Part of a small language model's weights: 8 heads of 64, a variant of Muon for these matrices.
MLP neurons of a small language model. Each row is named by its layer, matrix (up: input weights) and neuron, and shows model dimensions 48-239. Each number is 128 + 32 x the weight over its row's rms, rounded and kept within 0 to 255. Numbers have three digits each.
After each neuron's rows, "fires in" lists the words (lower case) most often at its 100 highest values on Wikipedia text that the model never trained on.

L8.up72:115086122144155168132105129116096172119123149084074191129139172153132132125155148103170130060097164098084066164078119145135153124136137172181121144119117155105117196066171120106068144085090139121112102131143082158074083128132126122118140121104082107060123134064127162074147140097140147116087119119120203136152061097073099114125136133142143064130114112167139140115128080146085092126103106141120121157139228226096127118136115089102101132159175150157165166164132086081096121112098161113153102091125172133165094154184132118148144112113093135117118181138195130111115166160089196084
fires in: "to", "and", "was", "would", "then", "played"

L2.up71:141137182120133151142122136133122080158175068112126139141161124108138173144130123170104076089082144131161115138092155152108149122093135090078126100088110161149124110132153094139099164110194117147144167206090141117089099093129100183089188112085131056147230126126081142149126094151095158133178116097112054149136082133152131124157120160158168143121142140120121111116186145125053137039178165161078129131141080142145106130137142097142154091110106123146199145138098085200156153120157109121102088133115134192117137121179134098141151102104120132169153120148142116157117088134066115123
fires in: "august", "march", "april", "japanese", "june", "japan"

L2.up184:150140134068127150149083118130152119181113135165108116137114115094107137150106096150133104122185131170083135118142077139173094126164119148118130136120130106157132151190178079145149108125195159147142123134109136129135084145152182116117104074118162117114120123107122169090037204121115110135124139075167117101123088076177119098196158116092112087113099151127150183108155147093122129083117096140140112162165172153160154128103103099120134188125077113062108142093107116128161108143137088108108074162140156102040148027075138125148164125079105139138143125106068113200110113125079140138
fires in: "it", "which", "to", "would", "against", "cannot"

L6.up494:180167125114092141117177099132142177129094115094152120184119123122160172146128154055177127071097171154118109130169161088107129056109171158152132094123122114108166167127140111118115062141129144103178181097148184158118194112144154099168110143150104142142065061126121148067161132152120139113103074053119095140126145135098128152132149061102104169147143068188082129113130168094123084176107165140122137090143133169155116094131094118127081116138154110125191149126097144114110098109181047152150154113097137106133112182164115181130128166136158162178103166160096172155125130103128159129
fires in: "as", "became", "still", "been"

L3.up268:121121118123148157073099124099146088145164136100158150106105204170080045169126116095190119184189145151116132146087082123160156108085112162094087136142131126169096146156151042072116131103153127139166172158160093137102146128131065159083202121075072145189113150092139077108092127103131188152154160168107136089151103117133083179131160095097138110100119200108139137107160111129126122118097116113063098132143160170214097137165165102155114115113117126150195136180124143103089113143140078135173108145139125172177163150141054121155121110124155149132121102161158094066144111144103129141
fires in: "they", "it", "white", "harvard", "harry"

L3.up612:134126104189089106153160182084099080165092085162201144145058108080123129208178076085106174068119189150112126154088123058115123153147136156132134128107188082063159135153107134091124134118106143139121184147138125127155098150093135129093170131156123143108083140130129154130145075141148143112123146104099104180139111145141148115119088121135123105120095156151090135163101180080116125125090099145074055068130110125152173131115143118149120166144089119106127190214159195135167100130168189136113139151185136124132087093140108135149162209137109172101138133113073105194121091102142114107
fires in: "university", "silver", "council", "successful"

L8.up272:136128186123117144167103100105104149114141063103081134131140135125140110159210163123154201085154134174133111145164089116157141080147173181197161129083096182150100071084150067119087155142138074098102131170085165141122112029177163128112115116157123163116073143131143175145111114185128120135156144155156123105112096122091115098127075158118121108126134115106157164120130115036141160157134112168135172092061113144104111160157070163174103121143164112157153118100106134100137188123129094108193102104157157131102082110101183133089142166069085085115083155084134106152113092145104125128
fires in: "to", "would", "can"

L10.up439:155122119115130151139093121183146165168153085121190106164068158124143129095150113121175121110194134124145055090122177080140165119152192150153162128153069153111135105154103069162121166134119107151146149112151119126154116104092094139179130136062145118109197186182143159155132072165134131161159152139136091178107149144080106139160100140137155138112134158166148182121102134111098068109206111157178099170115185133124125136081099184189163098120160124187135118138141151099076150206105179077179143114191133125151105107117099106157102151083128128124139147157105149133123157173103091125
fires in: "of", "united"

L3.up568:128156175136095136184101160144138144202109175114087126152143099160117074137161086162087151157136090151157155123150161100103137104112122131123068124173180084164086139165056167089096115093127099094080125108072133142090210142212114095175107135078105106158118066113145117117108139144089164111141135143169137143058085151071105133078125150092100127134153130072162130087097101112092150144170087133082127149127144110141171184182144148121131122136189113114076142073147116178105107123081130165127133100169091138149153115178155156115058166159125170133150076140162125133134147100077134184
fires in: "born", "band", "montreal", "uttarakhand", "boundary", "building"

L8.up333:136107139160145112164162142149084177081130108122157140060186071136103117165139189145113134144139143139089190062074140136140162120130186122130120122140131202086158139100133172120117117086117101102130163076147143123113118133095174104155129124064123155106082175106126139110142083118120101081171117149146139144216108122172118130087111109116116117153143153099096138103120136113179113117100156098112099098180171149117144088113096145141193120191155082101150163091081155181138163103083143113040126095154144100083140115163122129141118140107140172151152127176126127149194109081132072091
fires in: "the", "high"

L2.up764:135106150148111141158115132157157180119124099180118079091071113113144079158106130087124157075159159143131169151101102120113132161111112165077110137142128098117102154126140153105043121173168131114118130172083115138172123111101128134138167134138051115156162180155155129154131199190173072075105161100144122094116095127134110133115087136123137166121140134103069114153041087103107150153167150095102114132126127130153054193146130105084066064137111057162209137154169088095122154095135059134165122172182110119145118164152112136152124095151149160140151090177183048162179122118149081108
fires in: "work", "world", "worked", "works", "working", "workers"

L7.up340:080143123111136136095113142199162148050063093122119147124133153150124085088150228212129145098114142161133086149091133119144133152146111153142073103131125125145123141139097104163152113208129195110101133049096104080117146168150115157070140124097128111140086128097096126103132048135138154090132172180098157116131160126137064116083161164088128103077120135090150111143149148125160106189101154075122163137190092146134160138095122091085118209133054141086147141098102119147180124175126134180144083133121129088141141046111145102142123156159167125079124063117111157189072140118135135091
fires in: "and", "as", "but", "of", "to"

L3.up281:116163123182066121136107119086130157128102120144128138171063150120162146146181107092098182111103144104106075125116136115122177136117139103118130131144106141137129126154107134099162152106193180147136107082083159092110105113159177095116103140123064111112113063094132195121121110111131127184065113137135145106155118155105165135109154080103160174159157126082218100105135161058070104104198133167111123062090091122099149114123164080142151124136158088083117129137137106151141166196118153169161121134144095157145137139166085155152119128112088141071117105085119090097146070103104120157
fires in: "some", "silver", "soma", "sometimes", "baseball", "chile"

L9.up755:154154095208086105110125100136131129100129142153076126126137101118111082153116147107186123097161072129150146135105144111135114179128083180171151108147091038164121156153064143110192147137158165151123123109125135105121114166072123158120112094197139127134121177128091103123146146110086182172119093125119110098156080103121176143106111106152159101107133106137123122170118154165183062189125083120100150108142155123114113184162174121169125143090177129107154116081101103126106061120172142102111186115147081066134073125117065110181174116090174147133155086170184080119126131172115090185
fires in: "a"

L10.up753:092166135099153158082107139119148151049091147138127170112091102153108110162139157145091123136070162111096142113167156105154141094208090087122168176063112132153095100136082104156149135140173203168073130105147141182107139142153136097090165133118141115133168127179130131136070080168142125136150095123126063102096148209149157182073126136155093099159094126138170087117088120145123166102113202113108172136159116165170093116183157120132105158147174184123137134162150104053135123117103106137112095124163118156080114118167116097091135125135067131115106176121079133151115094155084100145
fires in: "an"

L3.up325:078134122160131140166148160132130106166087127138196149131189068099150163195146143105125139107188075146124106156168158057073123093107163130176139059143109123132112146193135164124145181166148115185138102081137182158201129127126150063118123112151102131171090138180154111166122113130124118060119144098163133140164116182152159109160124091104068050125107161108127080130054190132103113132138088108111148176113146160164141111162108142053148189156138064105139136117132114111167168127133095123157098196177146080158189127157104103130117126121157128123137106096114108134205148125121126157
fires in: "county", "south", "eastern", "linfield", "town", "information"

L10.up405:156145108139097102124230146094167146129139127137159129130133117195172044140084115099078089114097137155101178116107164132177088152136134182155135090131115113131079124160093150205144082035193144106102130132145119094080087118080147155057099156057126145123117180109107183067140154087074089091127087109088101132085161130121179118102126095156057050116145177098154120135138159156141103101118175124133150079117166105184137141134109104133115153115107100141106087174081132061124129130180143164096167146112145121166122130121134128147105138125130152145137126110079090115106139160097118135
fires in: "but", "this", "addition"

L10.up802:170172157137178114123109099169105167143155104118163150115092124120140100168145146069212110131123150107156108179152112145127098092155085094163113141091149133114152096153169102138129102097129203200111169101106194158049155153170130148115163138111147164113130115135144189115152183165127126105161164131134091108121173180070095160156149112094093102160134144154105161126133121101162186123153147059143173162143070171088106166150094082126139147125176134104133151165090084113137146078126064174066174107206073182106102100133136127083111157136100156097127206083205105117104147089150111102
fires in: "an"

L8.up596:146078137142149136160081137066150157160111086086137126142170112109046118099128101098150108102085125125131144120180131154135149124143175117109094195115132130130159120114114093061193165122125144104081168102063116101096123142107140059172114145139170127149123163102070107113149170106136157179093148082166130072100154124171168082108135068133125155091186142116163156064096034098173104108120158155119141096111122143184175130076174167086143120139164105128181128113124143121159117170151086152139119152113171120179137127115105122131113088102089132150129118151170117070153124113138161076
fires in: "is", "was", "also", "station", "been"

L9.up44:163139110157174126096139111143160151067090193152114124130137141136117123174165148085188121137115090063102104057128162118127149106124173162185152127161158129166110165133087105129135133078109139210124080134115131088128110131157093148136088119081099141103120127128078170144130122135109157147140106154129120129141128110120151075030100086118126130111132108135090128147139163078145149207157171199120119088132123189130093130154135136210143179082135122103173150111156197144194153127181083112094134060106079155070146133109171164218164107101123116132160106160148128128094134147124120200
fires in: "november", "december", "october", "september", "june"

L3.up892:128192108147169122073106159109103060123143090104118188133075161116100153151107064116160104116146104158108135154121120144113117070086124161163066177176125124132064194077149166152119128144087115134142127168145165111135140172119143148089108069132116143144173167107189166103054153148105155156177136103146144124130120183150134128130141124115160127148148087067093146115149126064065133112114134113086137127139130116126131104104134162080085184210127154107163177124076106086123147116168101123110123159192165156091173150163108097125102062099158134142080184103152151092199145093161116167
fires in: "after", "if", "what", "whose", "ve"

L10.up158:164097103108121132092142178082143155086119089134085114091090150118149122126088125089144114098129081110066151110122134103075137144107125137145144146166139161206146139180149095134149189124096152165084131118078119132164118116128063133155119080117123116155085121122123158133157083085100125109146103097107149110169186110109129081068073145152098184085113136140131125084103184054092110179151099130126162081095097131170109129128165137127138108077097119063118093118119168146219095193101172140131141136147139118073148069103178152189158157099166115082084085091151090130111059114126115096
fires in: "september", "october", "june", "february", "november", "march"

L3.up900:098210184103126172104124183156083156153145174138125126089140117152101122117159093131173142088171160168155156162169142112095137119115101104138158094181144157180136135129103140114079139114134126152143163152146118085138098152132115080135124162067123119080193146207160153073110116124156135154101106065158190199098135119058128152104106169129109194100108134123115176125138107108100125122139141143139122075124210113163175215140135146126132169148132074039087155152142097137063160136150161116164113091172144106129152144144087148150161147156114153128165113133167096125139134133103126165
fires in: "born", "george", "world", "boundary", "council", "country"

L3.up356:141167156096130146087100057080138176199103109164144175097128118182180115100093036149153113101149138143157175139166154089096159152178131089148150140151107148166103129160125083141118121160199118151115172144102142121148163166151109136140119073100076126181151151118143153111112166148090143061165128139171129125070109151154093151212168122113136069181116095127138163123159132103095146160121108127135139174071074120153127065105125080155081113156125100174090120150118154118095130124099165094119187109147115120146104109119126141130106106057143152181146144147192142138113045149055148142
fires in: "of", "by", "indicate"

L2.up587:144103170103108098147144181158150088128148071125130149131120105137093206190184148130154086086170123101168098127108160156086172107143105100128151166115155156156150100140132128147130157112146130067108165092126108128153112151148179117156100111109120151138145085191181107074098120071168132052142182181157132089149128094155182106157062114107093119113142169172148127068142189095080140142129156177097125175154144134088134127107145113161134112182130130104139061138163158167121105138129085197115120122139172152162138102115125104161076085127126145119105076134167122123119096175171162151
fires in: "most", "music", "museum", "stage", "musicians", "cost"

L8.up195:145122143133132115139133070066140141132083109111161169172133115113123117099168105118175144082137110093140058102127163168145137078152155124152082156133083102148152158144162141138141177134169207156144121114111126076162110128111141095192087129133088099185152203119102091110120124101192152050112097081106103085125147081064167092072088129104152112140144179094065139146184047104097193156106106155155145109139156102101169078147142046158131160132188108124156156104140147154116139112139105107086162087083117166078107130149144105117140101042076137120123143151135050143130131128117128108
fires in: "the", "be", "named", "is", "was"

L8.up20:119147118153126119162097088121142170066108150137157106106107148109092109115092150131137176111139184056207133124102155115122155119148135100114086157089127136155159097139130112126158124121186135167123138044129127188136163109102152115141112118114186106146129134161197143146179091115124101178099073129151073068134112082093176093154110081129112143046139129132114134112124110117166104142179120141082101111154097123110150152122134146156116136160108106151121196140087085158055150112157134148069148124111125111134132164128154039147177147073127113080157146073136108125094184126203092168
fires in: "of", "in", "at", "by", "s", "to"

L2.up426:121112111102161130156080126145107126175121149128116142134159205138192102115137133097115121144086123149138075095131103115124131120088133106080095105137138160150142096154121094148111170164131166129048111052133095087157128104133122177140089038158090100106087147159116113156131123133082161116190115100150143135088170186143119153190113112131140092119077132206101187132131210199191093104144169128168118133107101157133153175081119088162152162152129118130128097135130134136145058101176155153127079112178078108131092085131129100148044098039132133156092139158114140115110084159084172148
fires in: "of", "gold", "golden", "outside", "ward"

L3.up672:117128078185090144096076127123084120144142165138160114117138154145169189201105094145126122111145120133160079151064147087136136087141184072117122078135171108098114180188100081172111120138145047137147184132102080079169180147138126093085136114083133157116124165157169178128136158178140154154147139105080096111166146153074142189108145079179151147127109133132120140137110158064209176150081176176149119183090138155089177186112140087094137142090105107133107138152185124091110165121145180162207118106143132090125153102110106047108126113118135125153190096114149108102128104144130130133
fires in: "south", "north", "west", "western", "east", "northeast"

L8.up147:127182111177117167090149222120099133147155144083128053106106126182136123089095084127135100112148118111144139134153147087148123165093143099111081119139132127090106204166163188171122146124135150160126150041120145167148121181056110095107155184146111107124142167153103095086176082143123165096121099091129094114133203144113143125066084081085149104135094159147155099089072079139101108101137136101196124117064149132148163173143145141082093169119152125113107066112142128102151169161136141165149190064111129125066122124175162122135109152122115140064109115087110109078156127144139077181
fires in: "a", "the", "an", "sent"

L3.up510:092089135107083104097181111137101120156142145079134114130164107089118069094121108128133141116103086133113227119123143072139127090093163132108092082101100050090108167105157161158099074078158144162060148078096149106121075120128078063168117194140103149125123170106034130117142119100065183136118157162157178136159130116170116142086117139149148099099131160071181094158071127124158124170159151123135173126163110121155087107157111151123174121175114164111111197137108169154091118158135127153095125205098150136119157130126138137079143148097117146096099091065151116140097188106111080164
fires in: "the", "album", "short", "a", "purchased"

L6.up431:118083084112104167159091075138119151090119124173163196144110147122163122097114123087144187175145120131188112162121038101055146099138159172121150105143152172139168097146132121156061143087135107055131142140150125157171107121164124120188120149157122082135154107181094152107168065059124139161116053131127109083110156147079090136090190111159185100154104182134099086128137068151166147158102112177093047090175139198108137113165169154156128134147125129100159121092152113110170090076138092118142100105170099164132108104106087074119130172085095102144131080129159154132158154154152120211
fires in: "of", "by", "association", "under"

L6.up844:109102155174123162148086161125121123171130162076156160181187121090118131167152095046133117116122159163191077161110109134142121090118197174112116156152174100138126136153067173099108182186089118172108177150075137149153090158114141090121117136113154129122069139137172137120136133172116075092151172197102147116130123136101167141105120109105123124073169106127106095146098139164170127153098185160120157112145145175120097221035125124158127154078147111156130110090158125080166094170107124126125179154107108111130138138099156166176115145145075080124136128163112059118217137145168136110
fires in: "south", "county", "north", "east", "river"

L6.up52:128134125109056115118101138126121105212085157175120134136136098141168132127156131144119135125095143102128141090111147137111075128140106155123060132113198144127134150104101095034116164139138091116163071149101167165181148118107136086054121164165086125141137122092140086122129136119170169166161152166119082124182104188138166190143150113097101189097169134098136147136112104063109094148162158149114113166166135107104155160093123103106167140169126117168090182116095108064097164128147122142122140103088160150163147145112148075109141122201128114124173143124186165146177122184106160108
fires in: "over", "between", "as", "after", "along", "of"

L9.up305:178150158131152124127051086173091128178105120135107219112081142178058058079093110160135145172143152152133142188131111089157169178147167132133121180150116169140153128135125152153124116135119153115163082114090175121145120156154128158110101187174109193091181094121118154106166163096118117129082086161093074124189130146144145193119153097130112156109121158152123158109100053136134079117103109142119155179196050089116141153135189113100160120149106107174121109065101135139124112109124126156143107047113143119150168111127114118145151123078129086098156078103134144128144099088112172151
fires in: "of", "over", "california", "album", "in", "calico"

L9.up528:123138193129132181102133114163138108119171110048143174191078068106097085143135146074144106083070131114190076128127138143154144133112099133113159122144117062132090177125179129130129153087134133157155151093097130142203111082135143165085163091139081117081091123176123169105157088197105148103129077151177149087074135164111091096126136165120118152140132116220109076065138074142172115155185145132181137121093131139156091151151109130120193151119127109076109174146081067120143114172126077151113159071135166160117142144150119154133102124136108170132138136084212117066095102174140131149
fires in: "that", "which", "it"

L3.up230:149148188165147111079092135139116115140085106115126051160177137085128073175138060115119112104110118084136157186210083141170139111105150133086189181140127081180123122141114129118153101172139100144144128147118156135072130144144114101139079139130162178125117135129077116165079114152151087204148139074131146144129164099112170146068049134191109103156152159145127204127132107091165159125195114122124089144093140166156116148104097148119129076151147119144140163098139147180183098149154128241095184151138107129149162195142156117095106146155153163135116091146130183119094163168112083081
fires in: "national", "men", "nacionalista", "king", "ve", "massachusetts"

L3.up599:130105137072069133074133121144126056111135062182135141121084151156134068102131113136137157185198095153180119166117154144147137105142133148117143120148129098110112170126180121104119157164105119158156158167129134191175128144072164119084114142109067095140152142156139167078099176101118125143170119190136122048169176107160107104146108117182138104143095131138126108080120137136125090113131140149112123089089159046128101092128101134160057155197066063152101191112094145084122161174083081141076162141162113139096136161150135154143098126069109130110110055123136173181110166178125089150
fires in: "that", "because", "which", "if", "what", "these"

L8.up131:127131139138143106110134129146160147131151080157140055120106090140151137142155161093099114135180099133138141109106155153125121096050152155146146195121125119104123164159115167134084167082102172176080148102106118109123089145108115100143200176143127132080194162141111100115117162144099123166107114042163147085146190109123085133071139133135177097143163168170145107143122164094157119155131132101160170153169180087149086121144127087148116096148070132133088140058132132127112107078126111168145138082132128135181083127153156134171124135070106138139077146097199105140161168183098100164
fires in: "a", "ii", "santa"

L9.up86:110126153132131176102128138120123121094111126152165151095142101156087150105108190131121120093123134120104183186133134121109129185126130082121159153141139108125127126159156149112164124132145149078079108102154164128095093124084139130144093151048103156127071189118153146081203097140175145105176129134139099105123136054106123125163133128164113135097081187149099171142141097168125086135119138075072170131140115121116154141138129152106165172159116121183149166142123068091174150156101134122088129141234174083129124073145121057113151080144159151174123186130069127184119132106099170180
fires in: "of", "for", "or", "from", "to"

L9.up37:149110085222098131096130146097143105168161130122081096156117083126089105111192102092153080094111110146178138124107142133153134127044159128115149108100149175179146127164124114172049098186140141141140140061127117112103096152149138184131128129167150101102124162112110104161118127179151183166170120114166210112145177087130078049104132156143155110091100127084091125125123124098145129129121124034127146105160150136157126145103117096116140138092153123152110049160151093123083128120147150149137115095196128142167118127187095113125108086111156081113060144136133116134154136066109073149
fires in: "a", "la"

L10.up668:190147078097143139154154165090176147148186157178089112073171107136158112083169138118178094128147123099103164109133112123193105113110154151155162142130104129222117160158164109161127199168141136130167141097108143062170229118136081154088091144116124102171092149138117159132126128147102097189139066137040104129132150130119180166060094137087132105143114133124065062097158145130128103176177116138123131088129083146106096101100157134128147129119159138146099138140147168089167136132128086151042128154149184135102117146108104145106119194108191185120096100103115101101121122138126123197
fires in: "international", "september", "june", "2nd", "original", "october"

L8.up847:140157117113132157070102070140176115143151160154171064170135165120102102165077083133103165151111106147151093129129205123094121119115129120111099201107179121130192090133112152080124087156121134147140089094125114125117151126126186168103122142125087106112171136101166077124155146081175127122117090168105132132118106187127147127186137099123124147087078086096045061155078104098144157202104094187079168158131085166099085118133083116161185093197117132123118109154136133086134100155170120108169181079117148100122131101110094062137141175078154096178151162161103163128140165143169128154
fires in: "of", "under", "on", "within", "over"

L9.up288:100134101069125108148096159096089174124134189135131139176139116109144136142117131136102132101133134064134203118129154101125131130130104054127144138121087149157191110139123081128124085151133193148182132136146080157111163113097176091108127148106136082180177077127146117116101152064125111078139125090156125131120127177130167127144138123089140061132122140158105099137166155063188168139103136119173160131161117119108153092118166085129147084154153138143160149113101113093101147107124070119105138099167150161184123101188096100091189139084098111071165213113134152150135138018114156119
fires in: "an"

L3.up772:161142121101144078116131188086104145084145133145188160127098081154122176137106117151119136155165094057081114083155112105134104152099115112180140160098080130083090193185170129109121157122114144140084139138110174113125123115136182108065156125083080076115104128187155158115109102157138099159157098091138154156050106126134094125090167130126154074220165107143158124160141183139135187105124145148071125144144133195181142108119171130085166110105135139128138130149122169134185113183131135159091152165158147154146148100137161130109134171138082155111115181120068163164124114131124129200
fires in: "south", "senior", "santana", "southern", "santa", "nagarjuna"

L10.up165:092155138135113134114117098123092111136080093176110158157123117141165136114157174102134138102143110091139101155147136153153123199125074083140115146154114183135113102107185139158141123144185104142139100156159111077110130194066073141112140098088122146097175102147061159094083175182127121124120139094136115073190156174066152142085119146167112094155127113113112117138074144082084139152119195181107141098143096122117058129177154081169124090142160127066121119064106111197124124094173069115162152127062119134127193169132150136132168101125130127114105150101142134134237148181171145187
fires in: "august", "a", "such", "with", "for", "so"

L6.up107:152115117098090165088118140119141103143117130147079091090111065187153182152155158059123102108087127173142076154131096120167158082140153113108139153156184092108161073179159149110152164089135116152097134110166153117088123101160129103156029125079163136085084133175209187088146183104151137153120162106113146146140143104113177156151137050104089124114142116093091128093160178177161119092114199202177119134118118105168099145093143197143105129106089082102119147164120080064136118171154107087149124115179135142207149147129122191144093148166092127147153153111155112136195110106163101143
fires in: "building", "buildings", "county", "temple", "street", "town"

L7.up158:096116102223069154121085111106112129128118122142181144124118131123141122099027125110117101089164126154140130168112094143165119117075128130124102101196142131119171078181120116103199154108198138155084085142053114135136146107096132167090107066098111150082137155081114078149144113157135135044106125143156109143165098072073184131080131168131150145151135119127078102122133129139143145185169128123194150137074147169160174156127126137151120114125106118110135170084123122155096139098117102122136138174092113108098133185153150122127157169114115170068088173138139123181192094088106096130
fires in: "a", "every", "elected"

L9.up97:115141158105127174104138135124174076171074104177123145100118111125131136113162136169117076109124140135055166165169109120132109069157139174120173182162110098135153153097159133127172130163151184138140198158068132129105087100096174165145118155138107125082080137087094088097108142130099140052049116100189147103111118146165075115139146128143131126119111143148135152153090088156109113137136180159077161138162172196172088108110111091168137154184112110072133126094127107161173160206103145112099205118147101132164157124155090168135138143130152112154070114144134098153118146145151203112
fires in: "it", "which", "that", "this"

L2.up864:172143113169162110140116183165122138098151100099150136158164232169107112144111114163162161075113142112114104160133194158103103130130111108125159077101169153133121078146162137093096143103085113096109117122165170142070098143101155067193092079101124154141107093148139121119125126133096106122144088135159112124157134117138188092050093056100070115154113113117136067147141162176063183142062136155125148128141122168067133147127151049168096129092085093119160137092113133120166108150114154120101097113169155144088116071112145119113135112157187119069109121103141115177173100172146099141
fires in: "music", "museum", "just", "musician", "musicians", "my"

L7.up924:110156136077096173092124139121120171105184129154163139071075143080096144157168114205132127112141164173093176126186160137147154126136059093157125133099104114102136131082158149124140068121138138163140143092128162119112160148130135134101103153125199153121134092144144137066087146070121203089071137091112101149142127112096074165148142119103160126087140135188161093160191156131162110171102123116157150090130179119117132157150121141079099066139152145085067153086141090131141097107158080124093166108154096078105116119095110203085173138148165142163174139148084090128114108067105063088
fires in: "an", "remains", "remained"

L3.up208:167100067187109060137178093146132123153069103200141172152182115122136113130119123121162128115124146156173118125095155169119171104146147142125122209151142137148122100131173130112118146152131120098103159164155160107140113153204109098105145129154128164118160130111119118077101197090086080138114143169086103096115153137118122169115099157100157161122105137094135090127115177098111194158171155167109172143116172111092101162071127130166155146130103117186081154156108155083199134105026119129185159143117209131106145169150159087135131149105124139212175107137111116124138095084148095130
fires in: "south", "new", "north", "served", "record"

L2.up985:140109179128092173075151109205067136143074118092155072144223116121112148099077108115102133081098114160133208093137124151188106118101147141122099126082119099121132174074124164180143093064201101163117122100112157123157116163075110105143158105116144160102130118155080160071123080147119114137160151122173080124146132120104100142108106115153116128190121179064176165150114169110115136120134166121120119118108141183102163080150133119103117162163086120096106180144126161166121153117127175204122070151110139143085102161110107184082071130164186139146149183071130146121104071150080103078
fires in: "the", "university", "collection", "ivory", "a"

L8.up194:102100148116155153121162051187199124104131120081150148093129177149125134139140122065156158140129106195084086158196118164179151142111104147142168084070081109147114140198137072166117114078132134110090110130143132152147078082146123138123128121148110095087086156180130162122104171089169137133088114111172162117123076143100111165182100128190113123101151084112111133078174115133123084125104147171191143160129094169154131152147110119102135156056097128077190162142123123071186134158118097110180113156172088147151091139125110172145139133086106167107155147118170159149110101127106176116
fires in: "and", "to", "it", "that", "he"

L10.up32:105128099150110147117149091087121095094101165109154120153109143143127086109115162116090099103146123105135157095155077209163175153132095124130128152090140120150187169101118115116132139106163114093086140132151161100174125212107086184133185122106134146157129212173185066071132110153107129118081126146097146095133158081197190125117122098163078124132107093141177113090137121149173096111135171095157173108159084162117168123071089128071131215085144153059105104141135140104077169086155171145126086101165088138165110170153118074101136147119076099100159127037165071161141124108153137155
fires in: "a", "the"

L2.up674:137091117100071136116129164169114133168154058137082087180143109109074083132096153153074072085130097142075076127151154130141149173147124170168125138168109109093101145128146123113099156203137153130127173159187134145192141125128094125108124070138068154107159164145130134077089137162219126170171149147152126057111101106107153156063130121120093154128126105117129122145106125113166104148165119124141143113129097165141098174157172114119091107112140134120145108159179183105095099132150096139114139107108127203111116182140170071191161076112182109161115167145095161151144070172140111188
fires in: "between", "work", "for", "works", "workers"

L2.up730:120132076112110128170116112139161163113106172090179201124143098109089095100086103219103120133120096135158149070098138160125163110205112097082143095079069142155103133162103115115173120136138142171112154169149187117108132138097121136129175135098163090133140122154107135091092102124089129170158122151106094164167093121131175109104163142121148141112120208155078081149152182121135035079080147128107162111184112096139120127173137142159122172152146079178131118171140153135189131033137121184144108177165137123104130127147084081146157156092159061159167155164125149190084168076160128131
fires in: "company", "japanese", "record", "companies", "recorded", "japan"

L7.up280:136168113095104130158098121070161117155139140116124152141156150137189094158093113058144143136083110105125136076143143145134131080127098168118092176172072114102137116183094141118164173139177136161168172089122131113127095154087091177110143150147132095092122156109090078134147124128095099073091157131124083178087142084161134101155090129145122077139097123128189048110140096135130066168126108097146100163107141162138153101164090099090082156061176142194060168118137126135137154124093105129088145155153088130099127066115151188109166167144133139146093147164132069161160098135101158067
fires in: "the", "which", "this", "that"

L8.up734:214135082116076109153092116123157141085140077073086088134107119142156157135162120136114132087118092137124177105212076174179136129177115042143142145081166161144085131156157131117078196092081110134140176114166147115124125160127155124133173190115158105107061091105136099103082144140152046118110075089165133120079123082127156069120130163108203079172108057080132083086126117128111133110129147107086184129156164127116111096138089122121123123119152099074157129138119107127115211112173163130108127118111093077055134136085069102131123127064135140106111155120152134148141115109117149092
fires in: "the", "s", "a", "its"